Part of a small language model's weights.
Size: 11 layers, width 384, 3 heads of 128 (1 for keys and values), MLP 2048 SwiGLU, vocabulary 6146, 35.1M parameters.
MLP neurons of a small language model. Each row is named by its layer, matrix (gate and up: input weights) and neuron, and shows model dimensions 48-143. Each number is 500 + 50 x the weight over its row's rms, rounded and kept within 0 to 999. Numbers have three digits each. A neuron's up and down rows have the sign that makes its largest values positive.
Before each neuron's rows, "fires after" lists the tokens most often just before its 100 highest values on Wikipedia text that the model never trained on.

fires after: "==", " ==", " career=="
L5.gate1853:517565492439486425465578455547587493474563394485412433432419590534561533494414475637500488503452454550409535572527495472536515527462491515470485502456479516464532443457494516411449495563577439465472577506584472493489529479577495532496449410544522504540524488573587502418508553512477481499
L5.up1853:548569538482464498500536429587605529520567414547396486436437533545533502496423558526479500544484421531453503501543527439554427567452504479415484413509498506456525441553575506449543559495447451464501531454555531462494584482521485588496473384495467471559525448524543466481507500443479428490

fires after: " v", " V", " L"
L5.gate712:530497493605568555543555431425558515507552549512551526468530491467426546454497515537471485424500514494524515493454525511487466466527508480531471466499435543469550559469482421545511554524554484561541531517531554531484391573411465500461536625470446515459502515436627534548494522475531496512
L5.up712:524552617523462435595533556494498534475482608533583487505473381572527554505571457530495533628488485400456458415483482588523486483452567451485470585445539468480576511419519497387505522519492521535503505487512498515490521460491487565512492503484562409443498493407453535537496621545575418543

fires after: "'", " G", " I", " prot", " Mac", " g"
L5.gate887:521466587508500569493487548441489511509530386478498515550429490515479514553541482512495556499544515477480466479467424432577422538543483585443517511534436423518462578528591590487460533497621499567503460525576369504469456525503480464396526435436561446442481569500510444474554535524485533593
L5.up887:518474513524501484452517492555471508462560540484478502537501528619532502393531557508529480532582495468483480456511513498570594526517489518527546531497476477559489466574459528510391386451563453482428499538473468551550494463520513437533434442513514485452488422553622455440571525500515497545

fires after: "4", "3", " E", " \"", "5", " col"
L5.gate992:487492526534461423451466467482434506565544501452545577514465447487504514492468579502475422552481497477443535453529504530524599517488451605572547412408630489496434464553525485514494507495518525552450495461464590541462517512509464435567546468503402527466514457453469512589453492605568583514
L5.up992:638401426490494478565469467493457536516537542443543460475488566442494578437512489510417562574515466382477565532572438512574474538499460476532549433485486468496480568479479499393466508550444479455551431513549530549479390485457570446406478485461461480523499583531418518516515539492543449430

fires after: ".", "y", "Ge"
L6.gate9:533527522366532497527541493616502472398467508489524442423514499505483521512521491415486496499433438470471517477555475521568511410499464369515502392491494495535503473440521504460478542500571509442493571536503547470549554425505504546546455533518451477466484399499396462548473493540482455436
L6.up9:479539458529468494567516515512530541563561453457441577516567451473526450519499581390509501476492540489451587540451530465500478517606424617514555513542520486581439552472451526571524552561530495523480536551467483497493515444575576490519539416498535486533571424470417544462579465537533499565

fires after: " ", " | ", "1", "0", "2", " v"
L5.gate1101:495643508589589529457454539526494451455481525543449477480485474469513530508588548507527542524495418529494490538531546448477455477475514604469414405402543507554543450510506393506531391515509438615481599429560500613543563477415519503529563576509525514491482449464566394416494449471511456624
L5.up1101:462502452488480596527490476610448405482530478487512536531519574489477511441473477429510552590534475532442426460505457547575493578516480497551532510454486442514603528470510386577539536389498474549530482557495463529477523487507461465590513443501492469520535516447525541582574417487519371608

fires after: "==", " ==", "==History==", "B", "ography==", "M"
L5.gate1955:433559616468453415590530464472452473575515600511517520428476458547506478496503529499511457475486503404433504507487522534483593469539455419516503524497511526515427436420596573485518500513435488603570493443536458580440523455500510447395487517533423511502568502533500458501532606502486510464
L5.up1955:478541445484446519494443494459536475500532609502514462428550560453446534459527550529471530461498484483496504476522544438524430480472534449575500533540560352560518522578364403490519556539469488567467405530506493561365477511530480521563398553454560572488528560550417444469584495510533480568

fires after: ":", "–", "| L", " t"
L6.gate896:583388429485542491577482535488469442549485435439553527478505478441400399504509504563531508527455479467576505520549536412474519513542442486458497490534477494393385501452541509522569499531588524491522506488592541573454450565529499483488572510518465511466451564498507506497472479477525499596
L6.up896:457520480448476453473422432470510583494534480546527535519560503557513534562456537544449588481435547437501447484461582449491539534553495446475508513486385540399454385538445559443505568510496519514566467495554490411541480517423505411510445521545514414530529572499396453469486494467469451518

fires after: ":", " he"
L5.gate393:458425521537546487501531454387438457502504438452536572356507455507448456555540390486448453501493413422516511479544551471489459554501512518538579460575505571447344421497529508438473518514611518503441511471526465500624515469542523476454482460526408566497494375474590463542507553476573476576
L5.up393:492590545434540527559527523585520533399483424487470523432547501404575506577533414520361549416489432549572549501598556506515501447382546572493467476527540510508462476531454417423550496516507533478464496483534511470498514426633460604510490520447450483475451550477552498507519439546590517491

fires after: " M", " m", "-M", " (M"
L6.gate1164:442545490473404506468500446528404450549549521518526367462478448545527484490581581567556527508475464556421471435512472496495596413503385528519511463472548586548517445491545583538443517555527418528446488537581506446443542502470526365424462576564500418610472577467553497592561521475508510442
L6.up1164:475452599514392470496494470587583464479611552475549567453477521415428559478581443514505462384574572515498506413496493507477445505466592567509504482479494505517392471492493512545496427459647561546613445478500468563404481522502414454469547464536472487499521527514508580511469443519522572534

fires after: " H", " E", "'s ", " S", " s", " A"
L6.gate1502:486459467585571411532467598547495557445465495550528620508501496475542560517528552464423448607371468468520598466465447369523551532530517496489472519441441520472354550429590497518561446559565514525441385440608577467490512432500445532588566596462515555537511623509524469520465513481492511514
L6.up1502:503455519563452483537444512535493533421507486525416454496531473459492534536494498368514490558443522469504545511437457460508450500440541490459471510640468559476559539494418492437529519551483509514527441509462508400513532559455512502484464521464531510449535503573456491578502429519640557516

fires after: " N", " v", " V", " w", " n", " L"
L5.gate71:468433531506587542440580503489561443497473582451472437485547489532469488518524506524458507369547514467496506455493578547526557392572513354457470470514515478470489511454460496474571439465520513581575499443532526493507424476534465581369560597589495528510511552470494495410516581495531503572
L5.up71:577474533512548548584510463507516493472486543457581378512502430472501556454480500490543528452482534568417519488480519554563454483537496456510519467529535480355500462471479539476403507552532530547500380623512420435412442530524485496457517536470541570527478433502468464561528428466542522530

fires after: " adv", " I", " f", " F", " Adv"
L5.gate488:531530425581470504554507485491503610544475554549447553525497479514523579518431503648338481491499566557447435431507500454531457495570477496439536472454492496501462460507532445554541568584494536519488579534457560528558480424512531388445465538522537472475448481580507493542629439483547575524
L5.up488:460584485464485530457511522382434485478493504414558572474589496503491558436485543586431518484561524521491548465482409564501481440564473555462518503521494468594508460527510549444420547551556472435489572468381554522485514521458470448435516478512584424520582438442428504518460524601524470598

fires after: " | ", " ", "ir", " M"
L6.gate1322:512503456457355534494439443554508380432616489562498487547495535545455516488504527487559518511464456479446533406448434551508529504505507518417554545460390564553532495490614523449468552500564462485553532476379467564524551500480502481457469457464400514546540477543495465517437530515403511466
L6.up1322:514538532437596472527530446483539557534519440495512527572544541489484549486391496479535680430501375580499463547445463500545523456488437545442522399518455499539460498528513534465457442520497503570490446475583386492480583534487543586504513555487557528499449516502517484392413482526485460461

fires after: " =", ")", ") =", "B", ","
L5.gate1160:488611549531539497492506425559603537487588613520493563451496483507597466427446489571457440566436467488455572497471501517523458531572532495421442450565507430607445539574567466538528384577408438460465503508512499555615498506515447482450453480487506537551569502566406469470445545521510458562
L5.up1160:545384536528413537509554516450509478502541584449558517433523570584491419393587465480531512447520447546468477484492461492544462517561507471510545493564422639589360503506565550446525570459462540592481519606477464452470543566483492459505474526447507465439517478480426483514434385415503544459

fires after: " J", " p", " T", "ic", " P", " r"
L5.gate1850:436531488494557419533580434527561527639432458452494564487432511563523539518522554474458539554538567592575458554451551555562497497501598563512546450630577561561505514459438551415561535500416543501475524523565572510404574544528525558533504541540491492480537377612541567591535505474472431519
L5.up1850:440495455484524498502526515533519517475500446503512605308499573491544579617549519491538510545458518515481432501514499499590508490516558563513581485537436514504455580438464574491561496558503571419433525460592517501524459472444529537620525550522481438452490419510493419547576482479481437460

fires after: "°", " ", " d", "\n\n", "===", "- D"
L5.gate234:590548445544491419473513455523488494433514570494464559560597505422474452563522541565496484504523491460517496502563532549478518534552508475556536599566571481423494419502539575536530508495514455488552527498460549513471490454626500442493477503613417373554500510513434452437499462494473536549
L5.up234:544505512499554510599480449478472544515544444526496509396502482424444472500529481551444528456487361503490432501538491572586505465558547473522554541494556592468430581492569556511551487505495502527508457466500414463489423552569420445595566524536441550468494501459569459454480454484556468521

fires after: "–", " form", "im"
L5.gate459:533488453547447487473524508487461540551455490401473499475394500512618555584620514531548526614458481452519524477526459514485499343511432471426485599573490565451578428562447459483552473504516447581558535495636471525474496499437518488502546430528451473475472498506378449528584447495457423489
L5.up459:519551525574410529504492555456466489516474495526558533504527443565496470497410487471519532516462433417537557445456455525564535482542522405444466563502451463475513440536509552527563447563486500499415511444483469427476526473576516508548504521505525537537508502593526497526451496473509501499

fires after: " p", " P", "P", "M", "N"
L5.gate1118:540542506557409438568623536482488547441496518548560503408460559478484472527454465556549461494478424443497418570556512415523490425443455479521431617529530491459503503639539571428483502500544556534520528477499537445602489570582511420542520474560524450420507471500499480513500575454491544453
L5.up1118:446507423530558542496432507449559523385456532427443563517501512409417589456429556596497556482463443446460418514438489522461607498519530598522534488574537586484381445478475495500551554468568559540487551476596583636428534516495503491536587550487496477468422496563557412545584421531420501463

fires after: " s", " S", " | S", ", s", " I", " Sh"
L5.gate31:485457475448552493480520554501558423481604435448452532470578500508496491413488570438577552603563532440488567424493581539526466477486467571474493553521455521476484602464513500401570529588546511605444433526510563495464487402525520505433585492475386552493484485569425518468443508390493512587
L5.up31:471507452505484455438550539560615463531474474422575621558462573492502495618522534561562557553532475514433456500541495491526500491522436484493573559537510469499548574505505519440489523471527475488594551548382626512530510459471485535412606434430477461559538470468528527466388515490536483566

fires after: "4", "0", "5", "3", "7", "6"
L5.gate1714:453478535484516488376511521502392476322524465507462527476457546476459410556436515529418415557497561483472412554513547476444532513463487511526465449471576397486422576557579500488602490541503558412532547547577539507511448516510514458568525457528406493526372528454517544421533537445482579484
L5.up1714:449457452525493401533566416502484547469506557531458582492442522454519554519533470554392441478527530556444399482422462478495550476501462489505564483444497466510478552521469502480520460523350430521449670499531441497477598611532462573470471469495469436542519635452469479506457421519413526457

fires after: " G", " g", " f", " F", " I"
L6.gate1232:443454522532498457403601574433515421554520589519533546511482537485443424531543628483547525504494462428529465530375475538514482442546500521445508494467518517525541489449450486486527439568554492484556448450417452469508502513601453481518520454618469581596598454462483478460548485502486495533
L6.up1232:584473452478520485395500530468425555473503438467563426463469516466478456465563584503471515545484529602479522495513520626626474522500569534478387372514503571419581509498431535510490470477477452569467533435522443425521421495450501503488463537492507483465456499492556470575501556470562429564

fires after: " N", " V", ", N", " F", " | N"
L5.gate1976:526530568469451480495589526570590535533463528565445501522517507449440427504499470515553467589441486440510526505551423580528504456428532490479451518442523591544483488407502515495448497526497426571498600527496543484419502451649510532444599514520512483532541452550476585472631473533439447517
L5.up1976:525471536465441536488463518510524466510448505510452500519484559479499465442456504489560479455456520470515490551499476515452471543430467497365503502539411458561395498434468480498534532491458511484544435499474496572477466553542560490502546486537513468386480382455545537542478431518467521499

fires after: " St", " st", "l", " tr", "- St", " Bl"
L5.gate1503:399458450584501534542380509490544444508464591540577547436534535472563481504449519586545575445486500496494518452452463530489480417477465485513547511514511466460474578480476426446565486557465595595535541525435540452532503455557519437546565476490510434459478454498509475496530533414526431464
L5.up1503:489480454428538631426478361537517551469567483524529478488523529525560562511578457485540520497508521574405536377448562567494506490545519419529488507502572573500506514527554535546538484561490575504585631534500526576501448519503499477599499515543454540472467497490503497480473527465589463424

fires after: " sp", " h", "l", " l", "osp", "c"
L5.gate1400:507498453536524537488531475512550474533461468430478568542503547487517495534487558427454485464455516477501575513508547579468541452493495469527387479460515500486553527510474569431543548535585484577468442523570540463510462513478410586521521543470600430465573605512614459536619484479436411455
L5.up1400:451599481463454523480367528544479506524474545429417514557647596596496448517600528443527567562482493550479519487502507443487536471572432611568462511495497497462564506499563498540527512509586537452547367461479462522582473497539554539395452536483585516538526466457538487472636480469540449543

fires after: "ar", "r", " Tr", "i", " Ar", " tr"
L5.gate694:545556389479520438615482533505515529603514434482491520394485449578514524460472497428535496524564594502496478522533429442528503459482457466482565524456598447534509529463492469412547561564581506562425455516533513454491398486470498521454473525496572458469571470529481554462529530454460509589
L5.up694:390451562547520576489478536426455445582614636561449496541506570505448464588442516509588537585522477484521491545580525541491537485478453558524539477562475488539524612521434539470436480388526472543583515502486551481546577408586556451413467486543480515438454544564600486576397507538476443544

fires after: "\n", "- D"
L5.gate1797:444533501503581424507521412464448426464538562460492484502501465526563528482570512649514501492483518546485505543482457480525520500462478554449489558496581488500573607495606477486628558469437452523445509474472521496451491500493486554424560442504514541494468444497486494460522519509570613485
L5.up1797:476501563416564541520609570465539506545478500415517652502495515486478544622430516503503497540434489482485521517549563506536511495525568430512487489442533514500416526533520555542431480494512520491500488500496475502534549493496525498608521527448488423449494496516572547546571478560507459411

fires after: " s", " G", "ac", " g", " b", " l"
L5.gate1241:466432535493491432493510541538534482638472545480550482551598436512543419542499548444521466483487520514511554525566401433508509381472475495521408647506544513512447501427526554423506516514396414582539567484575434490453462489537562583427558512482533493561533476546566406443419471420484446482
L5.up1241:562487497536547462566477384509482512440520473489550483430521430592462573545435533474499519462596530517533519521459407461463475526511434455469455537477561446545555484484518515561534469499497480570526465529535510534474456487486465529564508494501563530546532546527612568521557459524492592552

fires after: "\n\n", "\n", "."
L5.gate1952:435565622477488507470479581527469550538490478490519516423469516467428552483513400597532534594544493543586418400541487554449510491384515478578536464507560498523507561412492523515471526507457417443549502469500525511576471493521441456419500431467505442486465489494464555526627492590502467499
L5.up1952:453513498465543519526541422433549376457519511582496466479507556560461457535525468508509484436489520533533470429555476472545451484488509520552502496538527554484634536509543553507500605535544465445497479487372444488460469510484458480507469482571567447537546537483559455446601527478439527403

fires after: "- G", ".", " \"", "ia.", " d"
L5.gate191:521472539584538441412450487453515514542468505472522530418459497507526501561479516596623472493566448495475481427494612486581442522458635496494551473455468469542476434498573523433511513535510496531596482540416524458569378425471528523499481544467391416402471509480492507520493473475565463518
L5.up191:445511554495518577466528512519504503554492427536475426450492532514491518564522469586506410497476509510496425547566478525536537481466435514481578417458537504499371481495554554440510495425539518426560562404594516459505497538453457551552519391523530439466475499520480453477544502621532441427

fires after: "\n\n", "==B", "=="
L6.gate266:502512543510429493523503451448490420517476469472511504590541483492522541527473461471526417640390479474573479390486476523552561523588585419527587522529560441451528447453485530413505557527476522545550433501570496501514613407549550462526513509495565521525469507504479407601543478451474497416
L6.up266:602533541532519589389478488588482457383567498562449507479567522521584501471459548480413472509592534521522493455474468354575434538473534479517454504486442460437481527431538441502512492519493471518490411418562543535521501495474448532436508518454552516543453588400501518527443474519429485547

fires after: " =", ") =", ")", " ("
L5.gate994:464473539511470521423465363404580467498544482480505449488462435484451620410486435479439419570519464450425459483456487548602522410597602474505498544525504490510455506505531529500495516604494417562436511537491523470536460455443489466521452506359433558454488535461471442443514529468488419496
L5.up994:520504466625465474337499481494534522487471515496496518480501514517464506443510585519486513534514519502551539549570541576467523502457510579465424456510459509471562521458600479461515425497488528487486476492531433390522545471510505451491495457526521528455509560531594500428480503523498555492

fires after: ".", "\n\n", "\n", ",", "s."
L6.gate968:451518483499538589522522442464562516506558568496413524509512641469516590603556523600589447550470369498482541506554506463593528481332528359557559559561483455579538483439494456488542466612550477536516519478505465465486467458551444537438452509526591477525585506441477490490497469524482378473
L6.up968:567507489630472547566447505518436400521576504543419518451482558455435489526510548596458446528573496522519529423505428504563444515420527400470524569537512511486405457587525408493447536457507611500423388565518406417468458512510518512469480413502479551508440467446521531454452484438447433431

fires after: "==", "===", " an"
L6.gate928:498568536472553455466491434522493616564431545552503366547541560528479519508578479500480438468476515471521442499441468501549461552388546333507498483584486497455521496486450388506476510539533415607442441489550473529515560469507439602466512507560465539490491450535458447571585521401431492364
L6.up928:513447530602516433502456512566473455537486460586511421618413483509520520494525520431446485531444431581425560527503466562421550387566508468494490454529594397456449506522468468474605507553471443527455540548462516516431456478502504463469516511485575528453504450537360476420502393458522528541

fires after: "1", " M", "2", " m", "0", "3"
L6.gate1486:525413474507463532451526542446506458443504591560481542525495462486474516513437490532449436512509561431397530490535466528440511472534396427500560423527518504384486480618537510450469560568479515599549493514509493487379535664526443505475424479374590521624513506428503399491560532535438495537
L6.up1486:526472423477507518479481507452479463399494485513502548513491514392465536609408592545578458465557517500551498516516586590451484518392501499455462576607464485506497498488509510516524404487505515402511517517550641435554491515548565485446509566589522493537555510514497525446507497514426543529

fires after: ",", ".", " Ac", "°", " | ."
L5.gate1799:479565485478468523495475473503524602584518531530497486445576529467522461483491439392428496441503502534414396433551374446580388475623493498395561419531489484518524459549491511458554471410534572468447517548455498487452485464609480418456518536473591567515542524419452388417493489547450536506
L5.up1799:415494490374398512395444547460468505587488579501541474455549482423485505547507564471545516445463448423451442450472509447525440467497428502521504440537505450563523490497432387540433577570387565522425549437481498447580564506471459500499569506468553525514518526412434468469521446492363571534

fires after: " | ", ",", "| ", ", "
L6.gate723:583584526443507484524530537487449499384554496516468359566530413477431446501445597502506508480556474508498506486513409409418509553499476457510500453432507583503495422468466432435518443503513390513427540480520507542471404426436425502585457413511445533524502584492451512405505499490413495423
L6.up723:410501455559526468533427558476503543446501520482515494540542450552454513611567430452480535484472490438445473556487494499507556519541460525519494520497423511488391512431490557500473464502537505560510502484584425429498405466556519427555512467453532506482512478386544527541468511444545475492

fires after: " | ", ",", "1", " D"
L6.gate821:535473508496538470481498594436395470535545438516416488439605468494491466509477613520546505536505473412474427526461524466514540484546516425492522551487444492496628516483565477490502536488527449471487573432609466498507493424524445413499555489491487397449522483467494429477456468518450444482
L6.up821:492485469469433442434546414477463489447492465508487521489481469438507541412436591459523417547527483534420406520470465482539565466506442547430541437529496525528526479543544448587460481507504551518487543449540516543508477538587546435469586512506512501582509526464409459486559542581500589397

fires after: ".", " | ", " un", ") | "
L6.gate449:554654478480496539489479570523455408465407439535424446443632522532555505542426523555550465487435578524573478453557493501431517561517400472605578513447518509549580428445485527455480546455490465496421434508423568450488500494528478411454566489494478421450540531508463516561512533520427462584
L6.up449:548528558466584487540475498578513510494528385541440558620528651476513482478432527481495486589409505424579455438549546526540541493523411487533430571434543490496521449551466498552369486546620445507491454527531487486467465421540572486476538447551457477464498425480545444475469508420436379514

fires after: "2", "–", "009", "1"
L6.gate1167:464547515554528453626455490536393444588533510494534424506506582546404559509509482484557547566474483497537447511482462586479420547536544473481393555541491499510508546448499621366508438484429490506479452534559445546515437569516396570558493527443468570513467532536451475560523528471495445572
L6.up1167:618549523428471360540483489496425510485458550515559583500445516580572558567539478492421556587533450486498487516447489393493490423477449471489508539629476493514467466512507398523534542491553447469526466605517520503525542504477429488543435468541530557594462454502491537517504557464453544501

fires after: "==", "===", "-", "\n\n"
L5.gate905:511646597451492595565523527561504506528459529496477417501415404570466521433544464477512512481503439560480429489555472441592463515473474440513483563514585523479471417578490444496518528485548485550572434482625463478564586433468502481503559445461475419535469534530504555552535463460484522469
L5.up905:580603455550489453622453456488475468574506510555520559492546467495530564478491447488511508483579532532482494532511607498583471526452477436506447515467511519641415407589448493473522483477526485449505471478527447513498490487576544456567513419507457503557472425508480418520466484562463509549

fires after: " |", " |  |", " |  |  |", "0", " | "
L6.gate1848:554495512516519513552489475476556531454420450535490387419571494489386485544484513451445437515472493572469549573521539480563479482440486444502484504436486467528500526569395559487492534463444493474540416464467529402522588551548531471488578526425401381507472516514483493486523445528401415549
L6.up1848:562544445520457563527412506408416465462511525582518506467519563491451539458461386462419519571545490472450490467470568407494466557505500375521504473485493401481468471539444403504461482550481469398548535482440540592531473564522552564447413515455389510499466544533436458511503463486437535424

fires after: " s", " S", " Gl", " | S"
L5.gate136:454517554552604502526560472542547370565598493487527521450500558553520538385503498490453497418560495517478480509456498512526476527348481467432495539544434495520416480526411460478483477579545496463583469509548484514460479433399480481463485548567426482503441455514531506442480550471562531557
L5.up136:383540487529450407480475559461537505553549443432431411460424477467542482510576547486544491490539544450486464518473546589514511473493582509532490632525474500475513458533457550461524494474557519515513524485478445532546496405424572390497506563430616476506501439587523479518445526537504494557

fires after: ",", "1"
L5.gate1687:575469490598389438485466489515460545391507434538418547520509541502442492491436481546512373476389414506473491536452520417484521540537449443422477538437504535431448472490541567458500573507470528487542519518537442454480448525438491467500548445494523507534618471533479505450479527472521563437
L5.up1687:411507568503435530548518519477564506430366445506493513471564435593507507527490559505499550434537582553488507554543438432512563546522534487485462477472540481534493474486497499507373478561454533459486531513508510458424503529535494519499524528578526461464506529442424529518405460604393508516

fires after: ".", ":", " ==", "s.", "==", "==="
L6.gate1160:555534459466538442440528597484559560490581480567487452504432636535538474477461536540540462521508438474457543523446533529487466517546551537484452525487529594441526463423610565446528477467527422488576403597453469623535473502493500519426559505487474494474521538427466600414513522455483415541
L6.up1160:505552492490484488477429487580442499392463385535562476447540509468481490381549574497499455476449414576526456515393508487497465467500458591506532542456539467445552491455542502509511437560514396372453447490530422540517427449388584513524521510465506509582528553472470543499540489533528524558

fires after: ".", "\n\n"
L6.gate1894:523513488520607533592488503544447555631593456413484510477474525440486483538404538519502512593538509564367604454499547539446500461514450521555518476485473447473525524398492525459497449447443329516397423503557413539480571478530425508471459557555459504528541492438401487465613504505422465373
L6.up1894:418530476544547498615494468466436561469578507535441570495515544478527515576545528475486453616481485628497458476550579474542473417451539499425597490499540388429444483538506522485433533493480452516479520473573479574437502555461493485534496443542600442578488538450460529501536461388502434502

fires after: ".", ",", ":", " n", "-"
L5.gate329:486546560559485529480418581462473525499533435557519439495441496554482567509470553406505437539393566548463463498469589439555542574494502478483553493458517473553473530501581440415569485553514488445522544470521573507424535440503452525606525619434518419461557590542486418499512559468476510588
L5.up329:487491504460516627454498496524508464442534570476567490463382457417501517531512536519540556473573532452519489500438392484514502557534531485587520528451490558547488504567594505440544480535448443490544485472575503544464492508546505529456360480453490572591451503393436552527403481517508490530

fires after: ".", " H", "3"
L5.gate1959:484484520422496544514445550549483507416508481487532609501582573495480484502445504447476594434381457419466473588631479476497457538471493486503457547429487501455539533536517511419520526506472431525512539553537484491578545472453374497488542554419484551565447441490524408518521515428506469551
L5.up1959:584527401513490490524493555499588547413525505491421539525540532427561517481527534506517517528413479466526520429619522451516448504499503512495466512504402556483589423532508544454531494460442483479483480496537590419509454443430490452520431507444483560522493465503485410556619429502556442547

fires after: " s", " m", " S", " M", ", s", " rem"
L5.gate1429:505535489513522483502580573501447461526540555499445496474530538467561480454528417515433541551482535540535460419467428469500515381452470493502542504395495528582558490543457555569565496530530479580493496499527531379532516356399473449578508532485478461497506516513544401455482600518538464508
L5.up1429:429576472571409501546447460411488510539541471406482564497488509484543515504539470479464480483503492553479503536513539499561489520494503561466543474506457467496428455480508530500510546448381491568516481571557483464498469495515445500576554548449570501477481529552522394513442420551469565509

fires after: " s", " S", " h", " H", "h"
L5.gate1249:493451518530441472508531555472558438555512452442493566502373566502573479444521519432487578470536536497431516493465498405561497518451411604446456475516513514387448462480515581550478458503575419535397524462403495527529469440397493603550488413530506510473570463432475460421491494537573507463
L5.up1249:491415566515499542494439487513501503575550472562598549548457500555501544459569572502513433428558524468510557386492520481592523519390537478491483583513567466533534459359515371433486527407521521554480460485507517514537455460541561539443457467417487482467590600481446527475489464540651537449

fires after: " f", " F", "1", " p", " c"
L5.gate374:488503468500528548534496468548507477523603539526487465397507337472514487460479513468562446474436524556494477460510499555467501497550445544486453510519529461524470419560580472472606453594463438492505510533490567462483582489555511474496436410648486467521560478497539415528474490491502498425
L5.up374:539447562537518506504493464587487508528417501534491529631543594441615548554497580409536458360448522553523491563406457491524474523549509497390457450405489510482540463467493550438507493496526453559498482539426566484494413459502471463449548558482589467484465492489482462499459483624479487517

fires after: ".", "\n\n", "\n", "B"
L6.gate1078:446468461614534474592481503422565510495541499399456517478529567502519533547535423557507501489502438490482503450512528447547517583468435512452422559420493512534476513519508443590500492569461531539586508440547482651455485536499473533501486434459449498568495483384547558494600485499466480514
L6.up1078:542501507533517469469516516477486443543521508503428437440472609467495615524466409616504472436595540577606436478502515586521409580420360454423590462487506494435484536479606521443476531535474449544529534545487503625450488421544521508455510513485526446500514543553514486542504469445448382566

fires after: " F", " V", " f", "V", " tra", " Y"
L6.gate1135:502485549434544446579418406652453582527490508553563502467572516411480452537454497567553496521501494457502478561586467542524491486484492545431528493548531427436558390513450481505389561544525549522562491523462513465506503520635482447461449516569509494552439453531417542445448500489529386565
L6.up1135:464470499588478616570562493557524490494468488478495575458415447560529422479518559485493475543530504569530508440553560483401490520542504489602457460541558536507548582504470478548407439463433493554466454528459498548371549518545524489437497450504555472540463482452472487531604487453425490486

fires after: "\n", "\n\n", ":", "1", " |"
L6.gate1291:499553550461527523571533534432458455475444516503499523417432570511612521500408525552450449548454482505534455510622491461486534499487435619468518442533575515458486477490509552507494449457580445498527547547393495514472424444446499373370464513518449544473530486528448539529547499543501523468
L6.up1291:481571501470469531537531468378520463562553506469489463427450520558526492463441487560539466555422453569526462490488483447477590497451500522531461453610505471505550525436500503620483427492489479483465441574478534505450411459437507410449507600481382544500524432498424523531493569586400487487

fires after: ";", ",", "a,", " |", ":", "',"
L5.gate1177:531490481528517584478524553475472529469509566413500491492545573442607388494535464494500530524417460449419489476555450500515517595502473481461469480467511566552408498486503472530509465470431473486490530541550490579436451401419542519566483528638464576500562529457508531475497588585560560504
L5.up1177:487597453573464446561524517425475463504460452508471457432593490475506525526535579542528496503515384552467497506599545476534558581527542392478556458558533546481508559514459535584566515427523509555486499460523469545558443494546578563412447465521427554579564540560490509412576368608555502473

fires after: "0", "1", " | —", " | ", "\n\n"
L5.gate510:505539565533484536452570473500413364447425492532526443535568421509506535445402462558364520413527471552520514551447570514537567515377435492538576469501423490490442572519418512453555574516500418539488460499468462581464535424526501482513562567511504486573556436605578551498550460458495561527
L5.up510:676450642542550521514490546501511436492416439477476527501439485534562513483473429456558483460553418563478435545519503527471524577424518516484551566590507528585510478519492558569549483424502469564535485451564505512508458526457542511475576493488382477472410538443489460510489546463449511579

fires after: "==", " ==", "==History=="
L5.gate1961:440454488466527472492479489477501469519439501542517433450501525669497559410428496527476543567526466506479464517541554488466530537482434634470475483513508447603437496539473522556464479535508445490461450490501465462550513492437383503469524543533534390585502488483478421496487450534527499573
L5.up1961:496574538531476526469473529445498489508493451638575414465605495546480465540598546469395511530419466472569469574407601482521465560531514559537512459527589374512526516495438520446456618533409526485569508528526464518468536451561473447472467448608558473557515440446501470500543573540501604521